From a checkpoint of a small transformer trained on Wikipedia.
Size: 12 layers, width 224, 4 heads of 64, vocabulary 2048, 7.52M parameters.
Architecture: learned positions, capped logits.
MLP neurons of a small language model. Each row is named by its layer, matrix (gate and up: input weights) and neuron, and shows model dimensions 160-223. Each number is 50 + 12 x the weight over its row's rms, rounded and kept within 0 to 99. A neuron's up and down rows have the sign that makes its largest values positive.
A block is one neuron, or neurons of one layer that tend to fire together. After each block is what it responds to, as a language model described it from the Wikipedia text at the highest values.

L3.gate111:66 48 44 47 51 66 55 53 56 48 38 42 40 59 52 50 62 54 45 60 30 39 37 35 41 46 39 54 64 61 68 61 64 38 44 79 49 62 59 62 57 38 29 57 50 38 54 47 61 57 37 69 56 45 26 50 58 15 46 47 53 68 44 46
L3.up111:35 65 43 50 38 55 71 46 57 34 50 54 34 67 38 59 57 60 48 45 44 49 35 66 31 36 56 48 61 47 62 69 57 55 34 72 66 72 52 59 36 47 77 35 43 46 49 50 54 64 55 48 73 56 46 46 41 45 47 36 47 68 44 42
L3.gate135:59 58 52 73 46 16 52 38 48 23 35 41 52 53 54 56 66 78 45 65 42 59 53 44 47 48 48 43 65 58 40 50 45 65 77 39 39 59 45 49 68 67 55 50 43 43 61 54 53 23 36 71 52 31 41 49 64 39 60 40 36 49 49 46
L3.up135:48 51 43 54 40 54 63 73 60 42 46 40 53 61 51 63 56 61 75 72 56 33 52 51 46 55 74 38 38 54 48 49 47 66 67 52 52 59 41 50 53 48 57 41 33 51 57 39 57 47 35 60 66 49 41 54 75 37 53 49 35 55 38 43
L3.gate209:43 66 58 58 59 48 59 50 57 42 64 47 53 58 52 67 56 56 36 54 50 45 33 88 56 60 73 38 46 56 46 78 52 71 50 71 57 50 61 46 40 40 62 40 48 68 58 55 37 48 47 55 62 69 50 19 44 57 43 48 47 40 53 52
L3.up209:28 51 48 39 41 64 53 35 60 50 42 49 56 49 46 27 42 51 71 34 70 54 76 55 30 28 55 45 44 34 28 43 37 65 51 43 63 45 41 68 45 68 46 47 55 39 57 53 55 42 46 45 41 38 59 39 49 37 32 65 45 63 51 63
L3.gate226:61 58 38 62 49 51 63 49 46 37 61 67 37 61 44 43 69 71 50 50 47 36 44 40 41 47 66 57 49 49 45 55 44 58 63 66 59 83 55 54 40 45 67 54 33 57 61 62 60 58 57 61 77 41 62 42 51 52 64 35 57 73 45 32
L3.up226:69 58 34 57 37 56 79 45 51 37 56 65 46 57 61 47 71 63 48 48 37 36 44 43 35 44 77 55 50 53 59 51 51 61 49 57 56 71 52 56 40 46 57 52 38 49 50 59 39 62 45 59 70 23 62 49 65 52 65 36 67 67 48 41
L3.gate231:55 49 53 43 49 66 51 52 80 35 56 50 58 43 42 60 66 42 30 46 60 38 57 66 51 50 54 51 59 48 54 81 49 43 49 54 44 45 55 45 55 50 20 52 48 37 55 53 50 49 56 32 45 66 35 30 56 50 11 51 30 53 49 63
L3.up231:34 56 43 52 49 66 63 50 63 47 52 54 50 49 39 54 48 77 41 38 56 30 58 59 45 50 58 25 54 49 46 67 49 74 58 52 38 57 43 42 42 54 39 58 58 40 68 60 64 56 42 47 69 39 42 37 65 45 28 53 44 54 40 58
L3.gate253:53 54 65 65 37 61 44 67 50 28 52 84 57 71 32 54 55 62 61 31 65 53 81 57 67 37 69 43 59 41 60 46 56 66 39 33 35 60 47 54 50 33 47 56 44 44 65 49 32 40 28 38 64 28 37 42 58 56 42 43 29 71 41 33
L3.up253:50 53 61 55 47 37 38 53 50 44 49 60 61 61 36 57 50 63 46 52 70 43 52 52 45 52 55 37 52 62 36 56 66 54 49 63 37 47 65 39 44 61 54 66 44 66 91 51 37 40 51 51 42 41 31 30 54 50 52 59 39 53 39 37
L3.gate356:44 41 55 58 41 39 50 52 47 43 47 50 37 34 46 48 51 49 39 42 47 72 40 43 61 53 46 47 47 37 66 49 28 58 63 76 67 67 71 48 54 38 49 52 63 68 53 45 38 60 66 55 58 37 43 41 57 50 46 43 45 81 45 46
L3.up356:65 67 30 72 34 49 54 41 28 62 49 53 52 37 60 41 52 63 48 49 49 57 42 35 64 58 53 47 69 56 52 53 34 47 69 67 55 47 71 58 83 43 42 58 44 61 39 46 39 74 55 46 36 48 48 27 51 46 47 51 54 40 62 61
L3.gate432:52 41 45 59 40 55 45 28 40 49 46 79 37 57 44 54 55 47 51 54 40 61 43 55 47 35 51 55 24 33 52 43 86 24 62 26 50 72 58 55 65 62 45 40 41 46 47 39 63 56 53 52 43 67 36 40 46 48 45 48 59 47 40 40
L3.up432:59 57 22 51 35 40 35 33 38 48 65 62 60 49 33 40 73 41 43 52 55 52 46 53 48 44 44 52 26 51 45 51 56 39 60 43 54 45 77 47 38 48 58 59 42 53 47 50 48 52 48 46 58 66 42 30 44 52 52 46 48 43 50 55
Responds to: Mostly the first piece of a split word (ro in roster/roof/robbery, e in eight/elevator, Ph in Phoenix), plus National in sports and politics, and title "=".

L2.gate12:71 54 56 46 55 68 51 61 50 48 36 48 62 58 70 53 48 64 48 61 55 45 48 38 32 52 33 52 48 51 42 54 53 70 53 40 55 39 46 49 32 67 55 55 47 53 71 50 61 55 44 34 34 66 59 39 33 48 63 48 75 62 50 62
L2.up12:43 41 52 73 53 64 57 44 68 56 53 41 49 52 36 54 45 34 51 62 62 54 48 41 53 40 71 50 33 48 48 34 31 48 44 36 57 41 46 47 37 47 52 56 64 29 15 76 45 50 68 35 59 48 56 53 47 23 31 42 49 57 50 55
L2.gate45:84 43 62 74 46 65 41 54 46 85 42 65 44 52 47 52 41 55 43 57 60 55 50 58 49 40 50 70 53 46 45 47 48 41 56 47 36 55 48 50 42 60 41 48 45 54 42 37 56 41 70 62 56 44 42 63 33 40 51 52 54 59 50 37
L2.up45:59 49 64 63 60 54 64 52 53 72 32 55 36 67 59 43 54 54 31 50 65 54 47 41 42 67 45 52 55 47 63 45 42 48 64 55 44 56 46 66 38 57 37 57 57 44 53 45 59 34 71 66 62 37 54 63 37 48 50 52 71 53 67 53
L2.gate160:64 48 52 60 56 61 57 44 71 56 31 45 59 46 36 47 67 62 56 66 54 45 64 46 61 54 69 63 72 51 41 39 46 52 62 67 47 51 51 48 66 50 50 56 48 48 59 58 49 46 41 39 59 66 52 47 46 48 32 70 57 49 71 50
L2.up160:51 38 50 61 52 62 47 43 50 66 26 60 78 54 48 39 75 53 60 65 66 32 39 24 42 53 65 43 57 50 58 44 55 56 64 61 43 40 56 49 64 69 43 46 40 57 49 47 44 34 49 49 28 54 53 46 50 51 46 65 73 71 62 46
L2.gate241:31 51 37 48 61 57 57 51 57 45 50 73 70 49 63 59 63 56 54 63 66 63 32 55 51 52 40 51 46 51 33 43 55 51 59 60 39 84 41 64 49 50 54 47 30 49 48 57 58 22 57 34 62 74 24 78 67 53 51 67 53 40 57 32
L2.up241:33 48 42 51 57 45 56 47 48 48 29 54 65 38 59 23 63 56 54 52 68 70 58 47 45 54 43 46 76 65 62 49 68 77 45 62 51 35 48 63 54 54 54 58 45 60 56 40 46 37 51 24 38 56 42 61 53 57 48 59 66 38 39 72
L2.gate265:39 47 51 71 28 58 56 24 42 28 54 62 59 66 56 29 67 55 52 39 48 42 63 43 43 43 46 38 38 55 57 58 52 64 26 37 43 36 63 27 25 43 60 44 53 50 63 45 46 54 44 79 58 48 51 56 60 57 50 63 51 43 39 57
L2.up265:51 39 61 52 56 47 60 47 57 61 39 58 57 50 40 23 60 62 47 61 71 38 50 55 24 45 53 45 52 44 51 59 38 60 37 50 44 51 40 57 41 58 55 52 55 53 63 62 56 59 52 39 72 33 52 39 35 67 66 57 51 75 42 65
L2.gate312:86 51 31 44 42 55 49 43 60 39 47 80 48 59 56 65 37 59 51 61 34 59 61 30 57 49 49 52 48 41 51 46 52 64 52 56 33 52 35 45 53 45 25 43 57 72 63 64 46 75 75 64 60 69 59 57 61 57 32 64 54 50 55 47
L2.up312:57 28 42 70 77 53 69 47 56 52 45 48 45 76 62 42 40 33 53 44 56 21 19 47 62 52 71 50 50 55 46 49 55 52 21 60 52 48 37 64 48 28 59 56 53 40 50 72 54 38 74 46 48 54 46 50 39 49 53 72 71 48 67 49
L2.gate403:56 39 59 79 43 68 46 62 55 40 29 62 58 52 30 39 68 54 41 49 55 45 50 55 40 46 58 51 47 37 35 46 45 54 31 51 46 38 53 32 31 61 57 27 54 52 49 46 45 51 51 41 75 58 80 35 46 64 36 73 50 38 54 29
L2.up403:44 51 31 49 63 48 40 62 59 55 51 54 55 42 33 31 48 60 50 64 72 23 38 43 56 51 66 44 38 52 51 46 41 62 45 44 51 34 60 58 41 66 56 47 52 42 71 67 68 57 70 52 52 71 42 56 24 51 38 51 66 47 45 26
L2.gate407:56 46 55 27 43 69 53 64 51 53 43 53 40 47 47 38 41 57 56 48 37 33 44 53 46 46 58 61 65 37 57 19 41 71 47 18 45 51 49 54 53 55 44 53 52 63 62 46 40 64 52 49 45 50 54 48 67 42 60 64 75 34 57 61
L2.up407:67 54 38 81 58 52 43 33 70 59 52 56 34 57 57 42 50 69 60 57 53 24 48 57 48 39 72 43 49 52 59 76 44 78 40 55 60 29 38 35 58 52 62 21 51 37 44 51 60 57 68 39 60 49 59 52 42 26 46 71 37 41 52 59
Responds to: The word County after a place name (Pima County, Notts County), plus other pieces of place or country names such as United, North, Aust(ria), Russ(ia), plus endings like own and ound.

L9.gate96:37 47 54 37 41 39 54 40 25 61 68 37 55 39 59 32 33 51 39 40 53 54 61 49 48 43 56 37 58 64 32 47 43 52 47 33 30 53 55 48 49 75 62 39 61 53 47 47 58 49 44 40 21 76 58 45 39 49 63 24 60 57 70 42
L9.up96:50 33 58 07 26 55 54 43 29 34 60 65 76 74 51 55 49 39 72 48 52 46 53 41 56 38 41 49 55 44 40 32 55 54 56 43 59 51 58 53 65 49 36 65 56 24 62 67 48 35 75 66 48 68 41 49 57 30 47 54 42 52 66 33
Responds to: Fragments continuing a number or word: digits after a decimal point in census statistics (43.9, 19.9), word endings like ology, ol, ated, plus the article a.

L2.gate3:63 31 60 47 38 57 37 47 48 51 55 49 48 39 39 51 47 55 66 40 41 41 71 54 53 51 35 44 49 64 62 32 58 47 58 46 52 40 55 39 36 42 29 66 35 63 49 58 28 45 37 46 33 60 46 32 53 45 47 58 40 36 42 38
L2.up3:46 40 61 51 25 56 62 40 50 59 48 42 25 48 27 42 50 55 62 55 48 55 42 70 39 33 60 61 74 32 61 59 50 37 55 50 52 56 37 47 56 44 55 48 61 58 37 59 37 45 29 57 57 45 47 68 61 23 54 61 63 60 50 61
L2.gate61:62 60 45 62 56 52 64 71 48 54 52 48 34 45 25 61 47 54 44 52 50 75 28 58 38 47 43 52 43 61 53 64 60 49 53 56 41 50 46 48 44 39 60 52 53 51 61 50 41 41 56 35 50 64 52 47 49 65 55 65 52 54 42 48
L2.up61:35 55 33 55 34 38 53 26 64 65 41 33 62 54 60 55 46 67 57 35 51 58 28 58 39 63 52 54 46 51 58 56 45 60 50 36 49 39 49 48 52 44 39 51 53 50 41 69 46 55 48 62 25 50 83 50 59 36 52 63 50 81 51 49
L2.gate94:18 49 44 55 64 38 54 45 52 46 42 52 40 53 53 50 61 42 50 54 59 37 42 41 30 42 69 68 74 36 49 51 40 42 39 60 51 42 29 40 48 64 57 61 49 61 29 49 49 41 53 45 38 30 24 69 57 38 40 50 45 52 51 49
L2.up94:22 47 56 53 45 39 45 47 39 53 31 53 43 59 53 19 55 51 40 74 64 53 43 54 44 65 23 55 74 43 35 48 46 42 64 50 65 60 34 60 50 55 47 56 51 62 27 55 40 56 55 65 41 33 58 68 57 57 51 57 49 49 53 46
L2.gate259:53 51 72 34 45 51 63 57 63 53 38 36 45 57 75 72 41 45 61 37 56 43 56 64 55 45 52 64 69 54 44 41 52 58 65 51 49 47 50 48 55 52 49 70 33 50 58 39 34 46 43 41 42 54 49 47 38 36 54 40 36 53 51 54
L2.up259:60 35 56 49 45 55 58 70 59 45 32 38 60 46 22 29 38 25 28 54 53 43 47 53 55 53 41 60 43 56 52 35 36 46 39 63 63 44 63 55 67 17 55 56 48 53 53 56 29 34 51 39 59 30 47 54 46 43 71 70 53 46 42 47
L2.gate326:57 40 50 30 43 45 49 40 39 44 35 45 50 29 47 51 49 34 51 46 67 57 62 49 50 58 36 48 45 34 56 56 49 40 74 49 38 34 60 28 50 65 48 52 67 44 48 50 59 43 64 50 54 63 47 34 70 54 64 27 41 75 39 55
L2.up326:64 65 58 36 54 26 76 61 51 48 56 70 54 54 31 55 48 64 56 40 54 44 56 52 27 19 49 37 35 60 59 41 45 85 51 35 44 52 62 36 49 48 73 73 59 53 39 51 69 48 33 64 34 48 64 36 55 33 44 59 65 52 58 65
L2.gate346:35 53 44 30 48 58 35 46 52 40 57 63 76 49 44 56 48 61 33 63 51 61 33 58 47 50 51 34 62 40 46 56 41 49 53 59 60 75 61 44 70 42 42 47 40 63 82 49 58 58 52 60 66 49 58 51 63 88 57 34 44 68 49 50
L2.up346:46 55 29 63 38 57 55 76 58 60 58 63 58 25 26 71 49 44 49 50 62 52 55 55 60 51 52 64 53 47 41 66 21 50 63 50 46 46 53 47 46 50 54 47 59 46 59 51 53 55 43 32 73 31 66 61 28 34 71 38 30 53 46 56
L2.gate365:67 49 40 71 41 74 60 53 41 57 43 35 11 47 41 48 53 42 58 41 51 49 82 43 39 57 54 45 55 53 47 33 55 69 56 47 38 55 27 37 56 62 47 48 48 53 48 52 49 57 33 62 43 57 29 39 74 53 44 44 39 54 36 58
L2.up365:48 39 66 61 30 60 57 54 61 43 64 65 65 61 42 49 72 39 55 28 38 39 61 40 54 27 54 41 55 57 68 41 65 31 44 53 58 49 53 43 57 59 60 57 46 75 44 46 63 42 40 50 47 61 63 42 43 24 34 68 44 58 50 39
L2.gate375:34 28 64 47 38 58 61 51 51 61 36 60 56 55 36 52 56 59 52 51 48 40 60 58 50 51 45 41 37 48 43 23 55 55 45 47 67 54 34 49 56 55 30 35 62 33 35 53 54 49 45 35 41 54 66 50 50 65 16 67 73 25 49 56
L2.up375:44 51 53 50 19 61 51 37 41 49 64 44 59 49 46 33 57 20 27 55 40 49 55 70 56 48 35 53 43 37 47 67 63 61 28 43 49 26 79 57 52 58 62 48 67 64 45 58 67 31 48 67 30 48 46 34 54 22 45 71 55 45 43 56
Responds to: Mostly "such" after a comma in "such as" or "such cases", plus "which", "known", and mid-word fragments like ri, ang, Ind.

L2.gate156:54 64 56 42 79 55 35 45 50 39 66 65 61 42 43 37 41 46 38 56 57 53 62 33 67 43 54 52 31 31 44 24 54 44 42 37 47 63 43 57 33 42 38 47 40 44 44 43 57 46 64 46 50 26 48 51 52 43 36 51 60 44 51 64
L2.up156:87 65 51 36 65 53 49 41 45 55 64 37 44 44 59 25 37 61 47 45 44 47 64 51 44 53 40 49 30 79 47 37 59 39 57 51 37 42 45 73 43 56 47 49 17 42 45 51 41 47 42 39 43 35 54 41 21 54 64 53 62 30 61 35
L2.gate206:47 56 67 48 63 54 51 49 28 46 33 42 72 45 40 37 60 44 38 53 59 57 50 52 36 49 53 62 44 44 31 33 53 47 45 30 39 45 29 44 56 51 51 48 31 64 60 60 57 31 21 53 31 91 43 47 51 63 39 40 46 48 48 48
L2.up206:52 52 64 52 46 69 48 54 46 70 32 35 68 52 67 34 63 37 42 65 58 34 59 60 40 63 42 53 52 48 40 41 40 68 43 39 47 38 37 60 51 56 65 66 20 67 55 61 50 38 26 65 28 67 71 60 58 52 48 59 59 27 63 64
L2.gate219:54 30 58 50 44 53 54 45 50 72 38 40 60 19 56 14 64 40 41 32 52 47 70 57 50 56 38 57 52 45 50 54 63 45 20 46 42 31 55 49 52 62 33 50 51 48 49 52 64 47 41 41 33 57 46 45 65 55 44 65 50 43 44 54
L2.up219:49 50 36 59 46 61 42 64 64 49 52 51 54 37 37 36 52 38 40 61 52 53 54 62 45 60 63 37 40 44 43 55 38 52 26 32 47 78 57 53 35 38 63 46 38 37 65 53 42 64 61 35 53 59 74 47 30 38 23 59 48 26 50 49
L2.gate243:41 61 56 28 42 27 53 64 34 45 45 67 34 48 48 72 73 57 43 39 44 35 67 57 37 45 61 61 32 48 69 48 70 52 49 47 57 70 48 38 42 44 42 51 44 49 60 73 58 72 52 58 64 40 58 46 50 73 51 64 73 40 55 62
L2.up243:62 64 51 45 26 35 66 38 33 52 44 69 47 39 50 55 83 64 44 38 39 07 68 47 40 43 76 50 20 47 43 74 66 54 67 30 39 47 52 49 47 57 50 55 33 41 70 75 49 54 47 55 53 37 51 40 47 47 49 53 53 55 57 61
L2.gate291:65 41 35 50 48 70 43 60 63 52 66 46 62 57 50 40 31 58 48 75 49 35 64 46 57 60 36 45 45 18 54 58 44 30 56 49 55 57 18 54 61 47 39 38 28 54 20 36 60 55 39 38 73 43 59 42 54 56 54 58 45 52 55 63
L2.up291:53 36 59 55 51 65 52 54 42 59 38 46 55 35 48 30 48 55 66 44 56 34 60 38 43 40 32 54 59 53 66 43 54 30 36 23 49 31 55 40 42 53 56 47 37 49 29 48 64 40 20 62 43 49 49 43 59 39 74 65 58 58 56 63
L2.gate353:60 53 46 62 25 71 50 54 41 69 40 57 43 34 34 26 37 54 48 51 60 42 53 34 71 44 54 40 43 41 40 39 35 35 28 58 49 59 61 46 50 54 49 30 70 54 49 54 43 56 58 45 60 60 74 46 31 62 49 59 40 30 45 56
L2.up353:60 23 50 58 40 41 66 59 31 60 26 58 55 34 42 40 49 51 55 57 74 38 64 29 32 59 60 58 31 48 69 32 43 35 43 35 44 52 61 54 53 51 40 37 41 34 48 40 50 44 52 50 43 50 57 37 17 47 63 78 53 41 45 70
L2.gate372:64 30 79 47 35 47 42 68 33 65 40 44 63 48 51 38 29 43 47 53 67 51 70 65 60 55 41 61 45 46 34 19 52 36 36 36 53 45 48 59 43 42 36 51 38 68 37 44 41 37 52 38 38 74 49 41 59 45 55 68 43 42 56 67
L2.up372:42 36 49 53 34 52 59 63 39 61 57 45 51 40 67 48 37 29 47 59 54 60 51 40 56 38 28 24 54 43 46 58 54 44 69 54 48 52 53 51 41 61 49 42 52 42 45 60 53 44 58 43 37 54 53 41 43 51 62 46 53 48 70 69
L2.gate412:58 48 71 38 68 55 40 31 19 52 42 49 65 36 47 39 37 21 49 61 64 44 62 50 56 52 37 44 45 42 51 36 30 45 44 26 44 51 37 38 60 37 34 49 40 49 32 41 56 42 47 51 47 52 60 50 49 66 49 54 41 37 33 44
L2.up412:56 55 62 40 32 47 46 56 29 40 57 54 49 46 52 57 47 69 62 70 27 46 66 36 56 48 40 47 41 39 48 52 49 40 75 37 45 62 42 62 57 25 53 37 51 55 54 42 52 40 65 34 31 52 46 55 65 36 41 47 47 33 48 38
Responds to: Pieces inside split words, chiefly the -ology ending of field names (Geology, Etymology, Technology) and a lone word-initial p opening position, portion, power; occasionally = in equations.

L3.gate34:46 52 44 32 35 48 53 12 45 65 43 31 62 31 56 46 63 57 68 31 59 54 46 38 39 34 53 69 48 29 68 38 55 39 50 36 43 45 44 58 65 43 36 69 42 50 38 47 33 42 37 46 32 74 48 38 63 39 54 48 57 22 49 51
L3.up34:39 49 65 65 38 47 47 46 54 71 46 55 55 54 70 52 70 46 61 46 60 56 41 46 16 38 60 60 50 42 50 37 31 40 58 27 45 49 52 62 76 37 42 29 39 43 60 65 44 48 46 54 38 51 48 55 51 48 51 56 52 38 67 41
L3.gate203:55 33 52 29 59 47 49 39 59 53 49 37 59 40 59 54 50 57 52 50 46 41 68 45 32 41 65 47 39 55 59 37 62 60 60 53 45 53 46 52 47 50 50 71 56 48 49 53 34 55 35 38 38 64 55 40 41 35 47 58 50 61 51 47
L3.up203:38 49 56 73 39 32 49 43 73 55 48 47 46 48 42 60 26 70 50 58 61 61 08 55 41 27 62 39 58 52 55 43 55 35 53 52 37 74 53 48 47 45 56 46 41 36 74 59 47 48 39 41 41 47 28 64 81 29 62 27 46 55 30 49
L3.gate283:53 59 50 52 51 50 37 62 49 70 41 47 51 45 51 34 24 31 48 46 43 79 52 53 60 50 40 65 36 54 55 48 26 68 66 54 40 38 32 53 61 52 38 37 45 59 63 49 45 50 31 52 52 51 47 52 46 57 59 67 40 45 39 52
L3.up283:53 43 67 65 46 28 49 66 51 71 36 43 57 28 54 27 44 38 64 41 45 65 41 59 38 48 44 67 71 54 39 54 35 53 44 56 47 33 37 58 49 59 50 34 49 32 61 48 35 50 44 50 32 46 46 64 52 35 67 58 39 45 55 53
L3.gate301:49 53 58 51 52 24 42 67 58 58 44 45 48 36 36 35 42 45 56 42 29 66 47 39 66 50 48 41 50 42 51 47 46 47 38 59 45 45 49 39 44 49 52 59 58 47 37 43 52 58 53 60 30 26 53 33 46 56 50 38 47 48 61 53
L3.up301:48 58 52 43 38 33 50 63 46 52 51 40 37 34 62 29 35 52 55 61 58 58 35 36 34 61 33 80 51 56 44 34 36 49 36 68 41 64 63 43 61 53 48 62 53 59 67 42 49 42 59 56 28 47 70 43 47 62 44 50 49 23 55 51
L3.gate333:36 67 68 65 58 47 56 60 53 45 42 62 46 63 35 40 63 23 44 45 46 81 48 43 49 52 42 55 43 39 23 53 29 69 34 59 44 42 47 56 51 46 56 65 43 52 71 42 68 31 45 34 39 42 61 32 27 49 40 38 30 39 59 44
L3.up333:38 64 46 47 49 43 49 35 50 55 36 56 40 63 60 40 68 43 51 25 60 47 56 24 51 55 49 70 57 37 42 53 40 57 35 52 43 54 26 53 52 62 47 79 35 59 56 57 43 57 51 41 30 46 39 56 42 38 61 45 64 45 58 33
L3.gate375:50 55 66 35 70 64 53 51 50 61 71 39 35 43 51 58 31 36 30 48 62 50 52 57 65 48 42 40 49 63 41 46 28 63 56 77 61 32 81 51 57 45 45 47 47 50 41 46 45 43 41 51 43 57 24 66 37 73 66 44 46 44 61 45
L3.up375:58 44 68 58 37 36 57 47 78 57 68 42 52 49 30 51 35 51 41 52 70 50 60 67 55 46 62 49 61 37 37 24 40 64 45 74 50 35 76 41 40 18 53 46 47 58 39 47 53 52 47 46 45 59 36 59 61 40 47 54 58 24 40 35
L3.gate380:58 33 50 61 70 52 78 39 48 57 33 23 52 37 51 33 60 35 38 50 50 50 36 49 40 60 58 67 60 47 55 63 53 47 37 46 37 47 52 55 52 57 51 50 37 70 59 47 46 47 37 34 44 56 29 56 48 50 57 31 42 65 51 54
L3.up380:43 41 52 55 55 46 70 55 55 55 47 58 55 53 38 62 29 34 61 32 48 59 46 61 43 56 56 59 56 67 42 38 59 64 44 41 57 43 56 54 63 33 50 47 47 44 64 54 33 51 47 35 82 67 34 56 64 72 68 28 39 57 59 61
L3.gate399:40 48 54 39 57 67 53 52 58 20 69 44 39 59 50 39 51 72 46 64 49 58 39 65 78 52 72 17 47 42 49 50 62 55 57 73 53 58 65 43 54 32 55 52 39 53 52 53 57 56 40 75 56 54 41 60 72 65 54 64 42 55 60 61
L3.up399:46 49 65 26 72 60 52 56 62 51 49 43 67 63 44 26 30 73 61 57 60 60 38 63 53 53 44 22 38 55 55 62 57 57 65 62 60 72 49 60 42 56 57 53 64 60 58 43 56 57 55 37 50 76 35 56 41 75 70 48 47 29 46 51
Responds to: Final suffix pieces that complete multi-token nouns, such as -ations, -ities, -ies, -ists (mutations, hostilities, atheists), plus the adverb also after is/are/can.

L3.gate40:52 55 37 71 54 62 58 37 64 53 43 44 33 48 63 37 46 44 56 58 46 49 74 40 75 55 38 11 69 60 52 46 49 66 52 47 51 70 53 45 37 38 40 68 43 42 53 49 61 36 35 56 46 44 34 47 59 47 48 49 43 43 45 67
L3.up40:64 64 57 70 51 55 41 48 40 59 33 45 44 57 58 47 39 34 46 56 57 45 28 38 54 61 53 44 65 69 48 51 49 58 37 61 52 45 32 42 44 34 40 51 58 32 76 52 52 51 45 45 52 50 26 42 64 61 47 42 37 81 36 49
L3.gate44:57 30 56 55 26 49 51 32 53 42 36 60 62 42 40 39 85 38 63 45 52 34 41 55 54 60 56 47 48 54 43 52 35 36 46 11 35 50 71 47 44 54 41 41 50 44 50 54 55 45 38 61 52 60 66 57 47 54 42 37 54 32 47 66
L3.up44:48 47 50 25 70 35 41 54 59 51 66 46 70 46 56 38 49 65 59 73 50 27 55 46 65 51 35 55 44 56 53 55 52 46 35 43 34 57 68 55 33 28 52 48 62 70 45 38 77 54 47 57 44 40 56 60 67 53 42 51 50 64 66 65
L3.gate206:52 38 38 23 36 45 44 43 43 56 37 42 62 39 47 38 57 50 64 64 45 37 77 54 69 37 32 57 65 48 54 67 72 43 65 48 26 61 54 44 50 49 44 53 64 53 57 54 38 41 30 55 21 51 26 65 42 38 38 34 49 49 36 60
L3.up206:36 61 43 53 16 34 58 38 40 73 47 45 56 55 47 33 65 36 52 50 45 36 75 70 55 46 56 49 59 35 71 42 66 59 48 37 46 42 64 42 42 46 51 57 63 54 22 66 56 49 35 44 24 77 38 36 27 31 30 48 42 43 42 74
L3.gate223:50 32 52 43 49 39 45 29 32 74 36 50 44 40 50 38 59 37 37 42 81 44 63 44 31 63 39 62 59 47 53 47 58 33 53 35 43 47 53 29 29 55 29 48 55 60 42 53 82 59 35 49 30 59 34 41 41 59 49 48 43 20 51 68
L3.up223:70 45 26 38 59 41 54 46 38 58 44 66 46 52 86 31 34 48 41 32 42 30 58 41 65 37 43 42 50 51 66 36 59 57 64 63 45 37 56 65 39 49 31 55 58 68 33 68 62 39 35 52 41 32 65 58 48 41 66 48 68 60 50 55
L3.gate334:60 60 35 43 44 56 63 39 44 79 32 66 38 58 48 28 64 58 66 44 51 44 39 23 34 52 60 63 49 48 50 57 45 65 59 52 50 52 62 67 42 48 53 38 64 39 46 56 50 54 43 56 43 47 55 57 59 35 57 23 64 58 60 48
L3.up334:39 51 27 50 27 29 42 29 48 43 51 50 49 54 57 49 69 45 57 55 28 56 55 57 60 36 49 48 38 63 47 70 41 33 62 48 43 50 57 49 62 40 65 42 27 59 45 57 37 38 57 63 19 67 38 66 55 40 49 38 35 47 48 56
L3.gate365:64 46 53 48 41 35 51 45 78 52 43 63 48 47 62 39 81 41 42 54 44 76 38 27 38 46 49 55 57 38 50 27 41 47 56 40 45 50 41 53 37 46 40 61 39 73 31 54 44 64 28 49 62 59 41 62 62 32 35 55 43 57 49 77
L3.up365:40 30 52 60 49 58 62 36 73 45 42 41 49 45 52 37 76 51 42 50 75 48 35 39 45 64 43 54 51 44 55 30 65 57 53 33 61 37 51 50 45 64 74 49 59 45 53 40 58 43 60 46 52 64 49 57 44 35 40 64 58 54 42 78
L3.gate369:41 44 49 49 37 32 45 41 66 49 53 64 46 58 43 33 67 59 50 41 51 48 77 41 63 38 59 69 60 45 60 37 49 42 48 47 43 65 64 52 41 52 37 42 57 45 37 57 65 40 65 47 53 65 39 55 55 34 58 59 58 45 54 59
L3.up369:26 49 58 50 45 39 41 39 66 45 27 42 58 56 56 36 56 67 35 68 64 69 54 47 49 50 51 37 44 36 66 61 55 48 47 42 59 69 50 49 69 51 49 34 64 58 59 67 58 61 48 69 47 73 42 69 30 63 39 47 56 55 53 59
L3.gate414:61 41 57 48 56 47 37 67 47 55 32 63 57 48 34 53 54 31 52 29 49 42 54 62 57 44 42 37 41 51 54 64 66 22 36 35 51 74 40 38 57 43 55 53 43 76 40 58 69 47 39 44 42 25 42 46 71 57 56 37 44 49 50 36
L3.up414:56 29 57 33 53 43 51 61 56 46 52 51 53 19 40 50 62 45 45 21 42 40 54 67 52 63 56 55 68 77 60 47 45 30 35 44 56 53 47 58 42 48 63 47 52 35 51 42 50 42 37 47 44 54 54 33 76 51 39 42 53 46 57 64
Responds to: Words or word-starts whose next piece is nearly fixed, such as "such" before as, "known" before as/for, comp before ares/rises, and own before ed.

L9.gate12:32 37 49 54 48 36 42 38 38 50 51 72 49 46 52 48 68 52 71 59 64 64 77 44 75 31 48 27 57 50 51 42 60 55 63 44 54 36 66 54 45 54 62 66 49 27 42 86 54 58 50 54 44 64 35 65 43 23 42 61 51 60 54 69
L9.up12:59 45 63 28 57 35 55 50 55 50 48 49 41 61 36 45 32 62 58 37 55 36 71 51 57 52 41 54 46 40 48 47 40 54 66 47 60 40 52 44 46 34 50 78 50 37 24 46 37 82 51 61 56 59 46 64 57 45 83 45 64 25 47 56
Responds to: Interior word pieces of split words, mainly "id" in "individual", also "orig-in", "Calif-orn-ia"; plus unit tokens after numbers like "years", "°", ".".